MLP neurons of a small language model. Each row is named by its layer, matrix (gate and up: input weights) and neuron, and shows model dimensions 0-159. Each number is 500 + 50 x the weight over its row's rms, rounded and kept within 0 to 999. Numbers have three digits each. A neuron's up and down rows have the sign that makes its largest values positive.
After each neuron's rows, "fires after" lists the tokens most often just before its 100 highest values on Wikipedia text that the model never trained on. A number after a token or word is its count.

L6.gate113:515480597456506514525523473498523519441537457563527496394465531437481543536505515511454435474481577564519497527548533445565456426562496540423454401565452458481460541491527403370575460572460481442473557458493583496494457468603563538551490490588453518494558518411616496542487456477521513532394431412541493452531575538518531462420552453564457441533464519582514443546492538494500426529457461593486452572517571383573501462600473507500476582501502550547489528505482537492456441533484524
L6.up113:424521469484502494521499471452487472389535477494508485458532520471515454536519439500572495529569451505598492505505412570496450488461523499437460322531437506525474470550456460445479482489464452449479515467512588521613488461572540498567524477483477534549480446528606473470570505467557557347456440390460564505505495466559533421444454423529536398513438524525428500476477546453420514505501411499530464556581533455499520430538410465510557542503442506517414517431495486468499625527566444
fires after: " |" 75, "-" 12

L6.gate390:448573532470455509462507532508515527526515507499511506556388518609593413478541480537397400461490650565547518529479463438438493518532484486506526543557568473456445497521552483402518413453508597568548511456472503489478559506477651471504429514406541566522528442439475513505611479488494511467532555446467451417536434511562624588455512447480547505519445444492524517515566525504521513518512554431562525556465562504560454528506521457522442450539513501507569456535466535572514549491514620
L6.up390:531467507428572502455481558613542546493521523493485479517506461458494521441530487578429479509463597464606507587582521548507462398613548509547524627547492498559456516478488507450503514405457489564439413478494517505507529520459581522561553492490557435527533558572596493585485434419476413442462467442535469422528520516538468480557496569515548528493549388402570485478546468433518481468572576407471520566562504568505454495520509514586458494466500545520430521564466443547545549504485571
fires after: "=" 23, " is" 15, " =" 14, ")" 12

L6.gate28:465515507403540444442509568460550556456524462496521442536537557523463492515559560478530481457499560623557541479462438510435422489500449541462536483498494466499433561584418473389587402556564554507468571428493554527584430513547470423514550537455608464575475507531535553528475470432506571449536528432432542482492536568499551411557488514537603482493458464471421546559462566495424498524533542504524417453586487426473410559549488586470551534499543426560494546467518494562513494523566527
L6.up28:477442445445549403469468535560519506589386494484530481448438446521502551574514483526403531488533469477507490541436478587479493495510555514528560528480468487433553560485496539505511460528452533557468455447511440525521509490466431552463519491480566461498411580471449493489461477473491533497545448404599439628554524546561468565505566617512520570522404477522451523557484471421559523381531450558502532430577593567585459487446518452538501499557499494451416541540462546511488644575457526
fires after: "\n\n" 99

L6.gate97:556567448414464532575433512503524581408447527530504500523552490438581509532451432449460422452550529565494491502548487453500495547522438422417481450540554523389469406483498524465545401439496596588439496450618499460504487452471560549505454435456522577542499540438590570550457462512485512501475509513469523534413472555551459466586520454480583320499516491512567470454523484514491510570487507495550490598467491488493485426643500503463495481483485492535513524540474612505462521497498461
L6.up97:452521502483507494559493577543496500475473476500522508617397552464539467483536493387522434531437445425511508413527463488531447611481395531508477521454457485517497531648423450486549512494546502527491585402480522405531604539557473562587522520369468432484471507416567538432574504479462537464497496520510441509487558511426534482398524506437550505572461429488555522490520537529489456500540523355480583547552418546500565470541523420482510547531553547527477486535460510458490509568504529
fires after: "," 35, " February" 10, " March" 7, " |" 6, " September" 4

L4.gate309:529505475534549435491492340515528486445537468552498505530467460544560430475521551536419548519402474441505509473480512467482512466498493492363508471577475507560469525502471487565482482577541379429452533431457606536480425512541470513537562473499496486447430470490557419555484573456556466488547438445529500548622542573450481603525478449509526462496513468494438519392467501493448503455455477513515516513519525577567521484395617548529529535485474582395426545494574514441493506537439605
L4.up309:521542489490440388504460437504527546467502557492527535505480419591542422537583535513426498501361498526535515500528526434463507511527555451404510517506486509589450505540466519555511554521514377414464532474460656563481433458545506567513585505500514503429465493534526464604571595409541470497480495485552475539616469608519465531476464458465559467475509498460432573439542506443521525513415495551520456480432458492541496478423624472528485536501504531454469525548535464460527497479488633
fires after: " |" 57, "|" 26

L4.gate41:496529484465499514503514580618525503557609472494373577580515480494582459530441506565489489482579493501472438531496399434456593448576420437545515549575553415530508418452521424591483567611498492511478516479504464488477542542419531548455392493484480522542504463535550482538566529421453456471551538499544480480565515520502484433429510568419538576553425515506526439430476566439387553536559532599475505457487442524489443569512475482496479459431458485507422434470485501540488530456499491
L4.up41:433433437564493490635492544581506465507523476477534564531603420473497457464485498530553398433453482500533549501473484454463553483487532516409492558515474399646502456464464513542514490543491500456542495540572550553528466536565519534464511578415546443482541556564392457495521402448502489446582490438488504535541462525502425508472474475568427588469489415442495498377489542450523430598552569587513530466529490497451461502490476514470459527495474555512455468563451430453482459598493402
fires after: "\n" 22, "\n\n" 14, " (" 13, " Species" 6

L3.gate463:541552449450377522361506513507527537562485552564465527517423461506446527590523471456405460491545471520530506568436560544534427465525445536615553544446501599500485503480511497442571456501497545587497537479517450526521436475529547495487465527523496374434469549465568568441529481411567501474465528438535489455414464534606517458596544579418553386499518538570457517557496504526531521501467431611570536470462570549529523566465504507457498433518540476547447529497504531514442494576549463
L3.up463:497558540522390504490423459636484517456482508515491561511521436637491440526466465406392520528553475499444465507552495507460515425503499537486477477507436513465569468451531512550641560484443650519458469533502433526433486497533556407459495537481548433541513523464424481512386535510522460462480570486516479546482475436496489465467522541506494496432575458542448468589434512448449482475447519528524532444473513573590515593459429387431457501483589570455426495482520527510498520585457463
fires after: "\n\n" 36, "\n" 26, "-" 19, " %" 5

L4.gate268:441504378553382427540506539467462555443564548472492509502447513518473456561573448464446459490409519468450457610516533478456429531486463457539510551449478521441434538448572532567529452448462416445518400585449551357474482542485481490465606498506445599429507483462552581541538496532553519445486507506530448443471470500582439459548563491476492506565551543642480424434524413484458479504466461541497530484509520443568431435535528511550530504536549544459574505512478469471457573497455499
L4.up268:587491435546468441550516559524504514415510452516452506456454451537512516627527344518457497473398416462461539592544506439468399449463560419451485499449512504421526476483462466594542562539447456400540491550493532455518529411504549536534549434548512509405525514368521557528547516417502446458524488490502442564463425438530479458490534516463488624537542536513502530509535500533458533478511505546542529523425543517540481524501573453431567505538553518494462452556408419481562500433495576
fires after: "." 80, " ." 4

L4.gate50:533481537414481537480500463562461562534584500520521512486413477521582475492432533437522456494444482457558427527441558535444531403460391484544535546402531429529406524432494534492471438464548494543537499528480545529501561528519508556420368454479493610558456383529496502568434503546495483491541545518509375569478380462545503505437464575526568521567455562501456514520491496542460457564534486472528622423500439498547507481503579444473455389537484502551507431548529455514497528532582493
L4.up50:544604492425532573468540541521398481532549389454522556575556414471518477476478465421458468504499471493548542422517552532488535558488450476527507555416491510545386459522484517509490444427520500483404504514475535486526547513485474547405554526508456459513566446432497489433432457448436518501495659434507472525538468414474505522433585545543470620538519513471480499515504507521468484493394543441538556414510550530504536542540553403408504421557532491519494480515480482541466595600614528
fires after: " (" 22, "\n\n" 22, "\n" 17, " \"" 16, "." 6

L4.gate326:502541580494490439412586420589542493467534492480548440487409451469650528539448523451420514539513458559531536472410541479454524441572564460479579506400450450466500508397535462499559446489471517538570450493511538505476513555544472432527490496458577573491452436469466487457515464477495541471535543562527451612552473508493517504363510610547476480476515529460348447458494484549386534485516422535502512455572491512530469490519436508401530471476526529486549479431545483521612485486496520
L4.up326:460518499415533440425467496529475499474581552562546466505376467412583506492476509533483506504583459530584539485505445581422539548586502441432520544448471368496528501393514541507530463509518493534548487565484619526491538568525466420517549493411580546545456503495446567545424477542537516456606478473474487580482427461501531559510458553530414450503524538527404438460571459519493538504484475473570580474549504548612516566531434491442555425554463480497461575432498446540527490560459490
fires after: " |" 35, "\n\n" 34, "=" 10, "|" 6, " \"" 5, ":" 4

L6.gate202:543452420565537551549406464443564497529448531531412444466482475563508388574548543516574450521431474457558509475403563508554442488531600551496534527547512452526369501518578443547509434476482507510482558521531578480447540500517546537474488567550417532454530500449433467473490486562513619511535496520523545417584505468478581524497509400452486531618477580437509604512516490562539520547528501459537485526527555457429447466497525552553454520530464505545416487456463510486559457459637539
L6.up202:466523425396512480595504509424523453589484496526515455408511512561554447511485500578519529466561545444414530451498542508533505415546454522472542646516471549490529484449546547513552518517521556496581437522510507479389597504513500526495464499505478554558614497525523470536550432510554457469499345615443472543438506536555527374517469422535577569599515549537489548421453479505528481544456451463485544527478495476482547565451509488543521530485502533435538489522510432503537500457513653
fires after: " the" 46, " of" 12, "s" 4

L3.gate346:507513504477425437485508412524496555436473546575505485420414488510513456465540425447541611540533482410550522506419537532533392447517469481502503526464491504442578442523585540559502561465475569538501540379464550458434457502568387419490518514484502560434532471481554502517407480513442464461486583516479539516454565563544575407528569475485534524434540449522445503554591534494495464381534495489481504555539525575581428465589466488395562506493494426517538536426493480505540531574423518
L3.up346:503476499481488487490481444555499505468516488598515448429386468492564510459516440462536617539565498445488542528454534576484420445548409456531468572481466529436614480495609523589482559479490565531451568435496533477477509470605431490471477526511501577474471432428512470500489491535422407464504505482526524506484539489575518340470588476520587573525576487503465519497578581516445490403481507469478482532548511529589401463529478494411558528444459501511554503428498496556566436494404471
fires after: " |" 68, ")" 8, "s" 4

L3.gate452:452504390523470492514476531551454493502579517611478441498425579457541545466554549536525498476523523518467458547474485443451466506536457453511481530591444474526603460450474468484489468466518478552516497439451498553447554618569532451484437526472594536521467508383546512435578462540496566432483518475488498537518521487611573588504583498547504514516532465456579382456529601562547518463588598508523518522567575523558514487524525514474550591518552487495612421390425457452429507510506521
L3.up452:503468522506544461529611449477595500477497544464543536613474473455565511543620439491480484459483523454423436459439561509474517477524431495460518554517517541456549404510516484593537558469455551429466569557486481474542544487464522472444484503553527577457507454554453395519423595529488482501484565503490608428536455512472532513419511505449455565537457544499391513502445515481394595519545468525524507591469389562419487523392496420480579509542522536467426480560565549464531429518460445
fires after: " v" 13, " C" 12, " A" 10, "T" 8, " M" 7, " P" 6

L4.gate83:530513480460477428491413449482412502435440541553455510473548474515470463520444528537510516600469561490606517475481510510485580456499393495488479519542426452519409513503536478396446446474590496478544473537554506496523488482553441547359487508582502481563490411500538583440538366522500513530534563545370549526486443592499497452464416556540558488456459505529459456446481524503500565509430426455527488432601529448508507514511458525582511409415439482403516516527517513593554477519530564
L4.up83:430508438513419460532544511375508508498490500447533501495461476444478489537598557573523467475503462469528500552475413503488504590487515542597550520503494460399565647494555526509524507400535493522468399432530517550482509410547441473522460537553491528455459541480487585461451518571503584481495529518471506421405475670570478462548496559458489486508504463550493491472448450483488563529583511473526562518502446524492558551516513534492613423442537395468466554482533556581583502413524556
fires after: "19" 23, " 184" 16, " 18" 14, "18" 8, " 16" 7, " 185" 6

L6.gate477:466520518426456465546496488465471535526394401468517514582550518478609453500561500493437534512436541495477526428478524505438456456409430547605539428457459455475462494560503597396432484434522452532459540482468440524488572484523491442489465540598511529532450455513495412614465479420530589565481563519572429462534446456518492522495493543473530481469336475486508542546553497555481574480445456456580621574483509440525484423464503588480571473474501478502470454516433549536494525492568492
L6.up477:527497548477447555533438518522524500496452422524519501530538499510613410444587495512513496423527496548480524469497443608431420505425527504508529420555441418531445459603472574463484460476463464460492506475472546422542566541529498434586565552531466600575528432495489440596492529430459639620452515473497513494527462472488448471496447567539547463490406428461539561517573500536482509557482516520562497594509496527429490427558436534432466541378447458540505501508442470532501415471515546
fires after: "\n\n" 95

L6.gate125:419557474519506428495560498555576488615519432478439424570530518439512543579487463544521520482487491499443513400535544441534597531545519491543520404543379488459551570442540528506429491564571438540559509439500521529495542485561534578508585505561507465542428502533416417557472529475551517525533504468455481377519503504516501509471467445509531520513570432456490492521490544468432461553540505526497564461600553426452440607514442604417524459447563460496422518451555425600473515535537530
L6.up125:507454505587445493519506526563537530495524524526545412536530514505534513445564548556405481481436487504565526484487452418520377518509563477548487460464458593471526585515479416463415475563537523498581434523445474588544497555493510571475502513538640467493388496479461491569410538492475508522543443506543458451507528430528515514450503459430457450543431528552560531457527651521449519408478468384474491548615465490499453487483481467478441438508530482463437497526606447600475533565458447
fires after: "=" 67, "\n\n" 11, "\n" 8, "," 6

L4.gate178:507593512465514548489486540434462505521548581493601522560553521502560492567595460477411567447533623468489438466368437473511492435491493467412498410511637502414475478512479516625549480472424494532507496543495462533533487562482471504464427431564546539505527448502476394471575555489476453516462558484499574420588537402495529634407479454526508575513535493480516417548517505524495482503519535467517431537449489548534548428524469476447557496535440504526459459506516440472497588505500438
L4.up178:437491436415500493579488497562528489551495524496440465541472438431533529502490532483517483450534486451494437613487574520460485492608381537521505480507433541414469524499577466566541535533480570358578455474538498572495533493498425498522396492560572565503481547475418393504487455578455470474565484501600483465472487458596557547478564528422453490551502453422517449497504589419474468563639520538587488554439543495519559501541470516498504550538452442535471492456517499529459544574514423
fires after: " C" 13, " v" 11, " H" 8, " P" 6, " J" 6, " D" 6

L6.gate242:478480498533429463408484443494510543577501494469456460495513556468572551510458469545459479504502528473442441536501432460538488497553480528602602473464562516601464486520459504631394457541520489453505543540580553466464391511539443569481525519497432532429396543473580422543435344560501417458520495482543476569509423519543523461548582510522501597559552460483507419451483518530478481436505467473501466427478549568573461481520579460422588436510560457514484545504491436546588503511518540
L6.up242:487539535512455499562554547472507470451486570565549477507516571504516554467470489514453501554468446535447540577559499584415541441466545404511488531453388550433568597459508564485512488483508433563544508629419466538522508396550516356462569415495523572542451502427532579491446484515525510516488458580494424514538382539504485536491494464434456599520567609452548510452478566538482570525511544536516593518430550499501551465516497503462390439504552488526531510506436480564506501473474424
fires after: "." 46, " |" 6, " Pres" 4

L3.gate42:457507533453428574518475556512481583609545536437539394499490546497541408574466445477523477522480516589442506390466503489456464445376536456443550494459527457472533560520473608473556437549522537533492482526453519480511520542496457512428576565514474519630474452454487581529494472500529550511525563516437478564502453475597555416549562565518529508524513482507475506549498517578483392469467494462535521536564529434518423529584477508360522495457515490551515582507455457338441486519508489
L3.up42:460558515597537429450485530507527573440510538498507474509591444471528532521463495494562564587475467507518479524510419458436444459464451538463520527455492503514575506491478483522582543481496498477558529512408547392477522549499529441527538364384486547489524553379481501525466496505505520488497413521480444483499457447524526463502607448494551495465457536658483551456495405460520468508498505652478519472564561506562465483487440645496587511505466512464543547442548519556496471409377473
fires after: "\n\n" 30, "=" 19, " one" 10

L6.gate98:501453565433542478527498455487520507521502490428505501468499418505457593466444448476495496462459412479543525496488502436469501495586454536514524493525446501404622491350477553554410511517554529509574536448479527516526528509427450408430550522442546405442473510450473562629463417477560557558577478570503477573445471496479503455466573546461475500526494477548444532466453496507515480542392407548444477446453487592451371534490608469440489509525508539476471472470477439541579527420529558
L6.up98:504494543404464520466513443467485499487478531459451470495450507514521467467435448446589469435467453507534432522483472458454515516566550487490538431529460501531564490477447551506514435539543501518523414430467455535556431522496473459495613470451506395534411527536471480615434527450693596542608422554520458546492503474464486478474510540543436416515454460432526492515482529458476525483527415491418439468429553537483374498388559527458575501545537526516498464450560479524627478498431485
fires after: " |" 48, "|" 33, " 0" 4, " 2" 4

L4.gate416:415515488363455504542473449503515473520494586406468538518512481529546451609507535558534577453444557552610471504494435608524531516480410458620497501505528461462506511470454516574453447497543518473484461585529480569513534513462519443475476568602449459438568495484494548528516519474501549487434515518503605502455452576479525448627505480388544483454358483568471460466501459552481506497453529430548526594440473516509623454551486487480489456513478502436472433534580565523530483473537544
L4.up416:513390514543537531464493495434412526403485545646486461517473467529495418420519524534551479484463415517601565572503504505404457523516412491546485408483413434402470577475579512440535457487474456580564508473547574544552593468532502510441525528575453413470488532517530499493367512515468463470610526502465464523520448594519570508496523454438537548477528549501458458391509527483576526528518528498506550534534446491532379503436459517492540438513501509483505514507453604514520459501564547
fires after: "19" 41, " 184" 13, " 18" 11, " 185" 7, "18" 7, " 180" 6

L6.gate355:473558426434489570489513473473512433492414444446553584486421507440504521518511507524478524461472479581527525508552474429404583422548551531539562458581494503461452427463560595517422496528520560538467531523497470440416413432570472561450405450562441521407496553527530465458545480653530484506490502473489499451463466369461493489422558491522511559506447526458445442525509505450566570513513416503583549549454437395498532514535505488479539446509448521480516422403467463546504488479570576
L6.up355:563554492515548460442512452494509510423483443481426510476470508534488417480524461410460435575537417385467470469516577542575399497464456443480518502466537638464470502571560567421494495473534494468502453503424559479583520467490533415493485475609410447555474475532515494505469436505567421533484508569393526517528599448498491528530493538495506428481540511479482584553529456550465581420546517534438478491583460495443498463487513433538476457567496442453460449536501468531512596657518425
fires after: " the" 48, " of" 8, "The" 8, " a" 7, " The" 6

L6.gate88:453565533456505389424493477546512530516518461521545459473484511547500522537520417440525445533545466546508458422421519574451531466531535539624518555504414505574405471473605619394521421571454478389530526507534496459494475520497573463493482558451581506523469491526435418541597421506485533492477514448525504533601551468510474539451533599517582432527472456452471588571470448403565487524509503529526558516522517431521463536528431494508465540458431510545416499490393537471462455456572492
L6.up88:497458459495493446540450562554558517457504559473510484546483496445441512563601493485432478552389434498398437438469449506487509577532543498584521460445403498513432618601568601482527515571394480481464504497553524495557499483503510490448550500585559482541502522514460416460485463531468578541514597406566474447506538528474530427421532553448503513545436491438501528517385532446539496493423533564443555530458547513417493515414518530532512506455505466519461520387448451486504516402591457
fires after: "\n\n" 94

L6.gate491:539529441524466524565549422492509537497509506499449481568503418515502453507562420626451399462590438499527502583439588599470533413496543499452488456491497570463516432479621558537499503537485499420639508501534559533457474548540542503479451518574448552492533584484491431578548456483470399561513434511565508504501492506438514594472467565477515520479539487470584471543494528430515542508480414503548592575518516395502476480482551476532513371456451550462536456482489608553539517459512483
L6.up491:555490505524427483607496506462528542612440500547466505528624492461520475486503432500585526509502561540508541500547461517497513504417444601581552568383461526567449461492517529490575472461550536485437544556575517509422446462543522506533473477448521583392583479493471458534486457577488419570466554577420460460546347518462450596584484457480479457489519496468449506552490488588501523436433478473559525556534519497567406477536430583496448430527498493501572483516555470510478482469583500
fires after: " for" 23, "'" 22, " of" 21, " the" 7

L6.gate284:517500501503429375519503516534569592452516488507549395525498469521440462563566414545458568500456457485567524481477488492476430525482541456428536535486511573552504435515472503547510537531472500508408518403471526556533529495454505578516613486438608436537381506538512549569500499417473573510449459466514604548502554499442553577486482562463637487443497409397568575483543520505509540468528472442490582424484517517529502430533499560508545566397555492540525514547424509524487439540433506
L6.up284:543489534437437449490476402493483601459505484483519508582476426582530494552507591468451463467471464562547500374398533488546490518440539532464575471433477497565452523510595487486470524542480443487466471444402553541403398471552473389523544472466545516507466437485523475532485516442478588484506477490549466525586575521515498546374502536538504537533539445473450540487431557532435493373453503433542436378491417519563463516504582551524490439476498537457437556534488593478541463467517541
fires after: " |" 49, "|" 26, ")" 5

L6.gate540:503474512419518560454496541435474524513514544440538376556537444476490489461465396513485524552511487507512514523564483519531486445470485536456520481403446470535407602510549589417409501463461438499565536452467511475472483445492568574506439476509518532527472502545592475625524456475383506503519547475486564476589456584427499438583561623560500499513549443492513551527510524532618493432514643529532554534500512471490458506533576493448514566420523524478424569524503465534488567569524415
L6.up540:456407533485542516434438486519569536457465497506555612562464519499496522528553486458437503484509468513470597469440543478459504459438432448524425445504510528463601476562477500541519440430434459466583425430426433455469565573543510491526553543558455462580506586513439400429467494510548554522468416528451512524589483482517426417442531520548486441477445488489502606537480567479521591453624525513408499533539488466485487502570521536542528515499460454446509543563482556570480592541571380
fires after: "\n\n" 95

L6.gate92:564568583477478433471551469479474530473478564528491510415505469555492508570454550467528566534543478451543548462507520528567467554447538447533529519527418485448425547605582527472414483561563539528508490547490521507548454556486579513496430525452490435488503474494519401444502499456527498578570461464502507491533571552609480493444541504447520518612433475464503530520491499466466537588569633569532513533604600537362371522533590568539421415463543539447470493487441525524496528505528481
L6.up92:445588526534519582470491531543451471414459524476498385521481523489517494408452470480517487532504397531412522556527523504504469616535432507498483582486529496473530431585533500517481490500560587626481538530402441432535510468515552472521495439498465426571553501524541491587585477502490510568537405522551487509405483507453532512461483456381638556475501420394598493459546570540462476560501541507440481529487464477480472527503560521501518423510539563523439467538530488596480557618529493
fires after: "\n" 44, "=" 9, "," 5, " well" 4, "." 4

L6.gate115:520538457512446540514490499479504525504513543512493483514427538515439452445549465505487507413525505564522582450522482449504533468526494503515571441477486549557471506489468604430479477537594475460465638533492481407461565470418477543471369575466481559506598606582575523526458513472454506462479491444481482528541476430494446541448573575588467555504548433532521464563402488562537456457470424549555529525596540488561439481527461635521583447449482560474553518478462501518446441414615496
L6.up115:435563492457522465458576506457507497433543496471504531539579521454601578476586599459487517518441532484574459398461511456574427552578490511547512444476416554521550514455561523436486505517529535534671512508453591523592567487494448501492564544481476541492515476482558613510381542515502465562529515495477514460506538653513466498552430597461517458542500540547492461416542579447455513545495618530457526504497527533552423506490517492431523502490522462546467435522496486579453580530536469
fires after: " |" 29, "pin" 14, " el" 7, "des" 6, "si" 6

L4.gate19:444511522497510549472478528455486542574413585445593441546487522534558528476557509418454447495449569474529526437413493509465506495474422518541554475428461553485537590481446589420554420512519523585484497442464429544524600510600470492493474571624506405433445526490507472493506424526479482502524564433444523489547441525465423518532609481528565473488504452510486588525624534498565502460480566457519576524483586431491460555464443464503513521642573494536472442530451475531475507552548465
L4.up19:450556487574515537495493551515529494587436482493556502556472517513557532495529476407415455485451545473505563410429515480456507489478405498557516547461468575540536589474428560490566427514556572584553483455410424588582562506556437471458533522557503442479518559461526493468522441531488477544509484407378505481521443487445429541533603521547565469473504440532408595551565581511544492461524568495474569521517604431516474570495427441542523480624502475499495402502499433529476501541517479
fires after: "=" 48, "\n\n" 25, " =" 13

L3.gate563:563442531523547496545519491478458522440568526505554427484472496551558484521517371431521473490458522500519603579481525515418488463493566505506547516519473469509577464481417525524550462582515524453508554565495508502494473517520505488535582477533595558511488556495428408589446451518554608478565534465460491526547482469493444493478598554559507567418593479542402532452641604473557438467505460466487592454588464538543454449497447497474572507529478446621522532421552526520431432449440495
L3.up563:483457481484526519514514487493500531422475471424497511438529469468569465563552398516452508513410515533500553598444508590444499427494544488510587551560472467484520492458446510589592483552518577397489535529500456497438463555531464457519538539474527543522453517488456421578494427527560485483512563475406480471474524481494525527395619571554451486479587509540401558447589574469544433464529437547546584483561474503484470520462481510427589595565508515545539623474596539569474435445477465
fires after: "=" 55, "\n\n" 32, " =" 4

L3.gate541:442556394484484419469478594429454475570561494493466525516522539485538514499504517519507481450473587455556503555554597443527513475535448566488531556513387507446480426439594500536524511511544534594451589492580476511476531471366568450541517449460461527470490499451469524441343547443544590489556458502458454374553499474595476437497444459511466399541472414466571504477605479507452440466461484547525554496507533432487486479531431508474488551466508502566448460465407486551487532537480499
L3.up541:413556505463503554516524429467549438512493556490505470392472482356492520470591439456450495463457555443440544522519450554499514438500535337489443449542521536560494527619467591556461513434493542394446428554430560560525499548476470487531542550489492492444507528491421472578484521589517585496556496513525543466459555440528553605514497474474545547574463439493526502494450460588552494473519504458482448475405381512514510518426483528500513578567489600479472460571484436468470467478450492
fires after: " v" 10, " A" 10, " D" 9, " M" 9, " St" 8, " H" 7

L3.gate234:468395442515512432421497512530428556530560448494543488449493531549508484512398508505485563522449615571434579508470568464462477439433545514537562501484487454439533520432444513517522539556566465568560512448514534520502545552457499515489557447504506471553457469462539577448575452453555471491530461501453491524540513319455533481431518520540448529376567480503584513485563553524537518475515506500433483511523529571591408476562440438402473522421563497521527375532516436598508541427477521
L3.up234:449504516491468383467527558482531556514566570589484417546469547539484484492484488492450534494491614486479523598445548478467427478547469496506534553525366518562528540469492482532583498532534481556526546445565562598461545457542435541440582485535460486513537533517511503447554432441513573482484502422537533510614564432523495465601526539541550589489480471447590459399593526474476478459599526628537532484474549539511484466517447420433464556413510525594450429497506431509453525488502509
fires after: "=" 49, " election" 7, " =" 7, "\n" 4

L3.gate155:514455508428515579478515503515474571515470604497476432441450675492518520491471433499447591504460583572448566486562493414455543490441422550463456483488504507525423461490421499501610495543502475542567510465449528463409439544437555478368542477435507528474576544531461514475502558461465456493551418481497534514514450406542509438455485446518472469515483543543575491476455529464516442467437497528492498444544466556551434444528499508487470577552453605604537570453441574522553503387531474
L3.up155:456468560482561489415429439455501536499563458451499438500447555516524426599464565473513453520490444539471558536531516524459527477527522475472514556570446480492473478536515418496492562491528552618494478517530452455473452486563491460479485417426638575477511445503460455492506437457575467494513494493444506510536415423568510417447435493531524549487499456535467555524499583538521399484503621398483498512600440583595540461481588598429486563496444582542415495524457459445429519492404519
fires after: "  " 51, " votes" 9, " Total" 7, " election" 6, " was" 4, " League" 4

L4.gate289:462613488546512457563572506453522587478394466555413487518522444456414482583547532478527503537447510511565440405456531511468442463488514489543529500490503563535490518475439492517538520489486500516497513442522484428428526557472572568515535498602560525538492553706616557490431407478477555509529522484437430513576491504492518555483569571373518517482506574469484510520426451494566475524549424496534498517398496548498499447492540513518520484481473454446437564479508510518478544614592421
L4.up289:440587534523500440533494510523509545466440463578461528504494454497534429579545444480589518466568484545421499413531482478469437465431546489504471485467479618586498532493457491416572499508448436443477466476455516407450520480576550567578567551535499534531536549659446516541484444470467549594562471533541499546519491508561519477473416514423446502539546562447394582560391485561525515589574486506576518533399457493485508483522477524556460539426452447471506523466498487457482438595563514
fires after: "'" 56, "\n" 22

L6.gate171:455475504388548497483458540485479537535503499492482465499529502569491555541551439562519474539467473495521443459360446602478514560390486560514445447487464452470506563487467540481557417479541474497427418415465420465470419621538591609467534556566578508544380518540460504497566482511416531546547462511550481457548546522467511480489435581488440470515430486589467544513516508427433470420486585557477521553570388501563464492446471504546512545441465462541477535451476602545496477536480498
L6.up171:471493497492505399439527581487535573541611506468482437515578521468507530444511598520553579458400455578446605504386455431478438465511507527508519492498474462391526523536468565457482504503430473489565511492480461500492440497551529451527527611514460606506446554536536491546550497516489586571462468517521530535532505497459465588613522496533601483482514547557453551525546606467508495460404536468518531564522571517562426504506518438513605544487529456491501510492505610564494434474611418
fires after: "\n\n" 99

L4.gate156:496578450443484545508479490555471524512504488435462534502641526487490419502557481537369535464427495459455472535539477488526465517547502477533453458518444489499454460483558543441465521485487568544503639546481517521439465518517481543415585422536443520383512412479466424537341593455544461479461495514569539462526548503469489401529519524546504572544450490434592432471454477505418458451503512473491516543575577352474452582463513478479480606468504560544519515537496584518519492530509518
L4.up156:654433507543462478502482515502491476486507477529563515388471527497462467515483487596544453428478610520509425516553465592529429564452554502383494533561377466473517420475490476469474549481480505475499527496468535502497532460513462490553511392519601591535458447432489543532510505500509515484580520566432489502470508440496505477547492489575547581543557491473410583394528545529387475488455478488510502581411431543526462546526573488430438495445518462462396486503442434488595437577502520
fires after: "." 22, " ." 9, "m" 7, "S" 7, " Jane" 5

L6.gate348:515571537458424502414593549481544468540454550486413463588495508479444589557495587463546465461574454527444452429488422501469462561529561486524539551549531482444549566380533519498505441512449449478623434503496517471506377509488501583411497541412563492543401518500530536518512561614498446505449466443475507497473458550504563598488507521440443613512442458581496417443549544472543470536472520486538539537525511469466415506478592491469399444489523468519447493525471520555562518460511455
L6.up348:442458619510455430452479555510566499414580482559420551522549535547508535562503549568453483504524574512451456442498391497464518675490463434440499547565542399447472496407495476450495487533488429406592427570486438446594406456445485500530488527535534518487497536415552487527515487425527460487574427448529532478503442528455552559496431469455466489438501485480536493520556518487422544547441561455495481532532508424435492566529621481566475450473486546537490508533516529591537469532508492
fires after: " was" 35, " is" 22

L4.gate242:575521555551469614432490460449494501521482565499493509469420513465458509463499557548474519531547526432475436462457591539551479505466446432520583473449422594567377501475514561494535469540488553601449488557502474526510577482413584550535511475551493510448452572544531512552506489387539564531564596582427486488498473482481560509532469512428538488504445616478493507430501430530450525537521417569510536506447522410516586431504582506599455512458585550498476525516417566523580448474550532
L4.up242:522641477516600585493476482477477519554388545545469564516372538522503480430494520467562495538478438549485437512555488486534480522448513528570470540437489588629465489485468497556564582471458555553570469504570533543461490498431538502509526429480501483433495481594538573550519410491564613498637527533482511598522494531519496513523422525425528429525541521429518521436613469485557520491503550546556547561440522481578552518455451472552456500560511560529558427524502515548540453522540543
fires after: "\n" 50, "\n\n" 31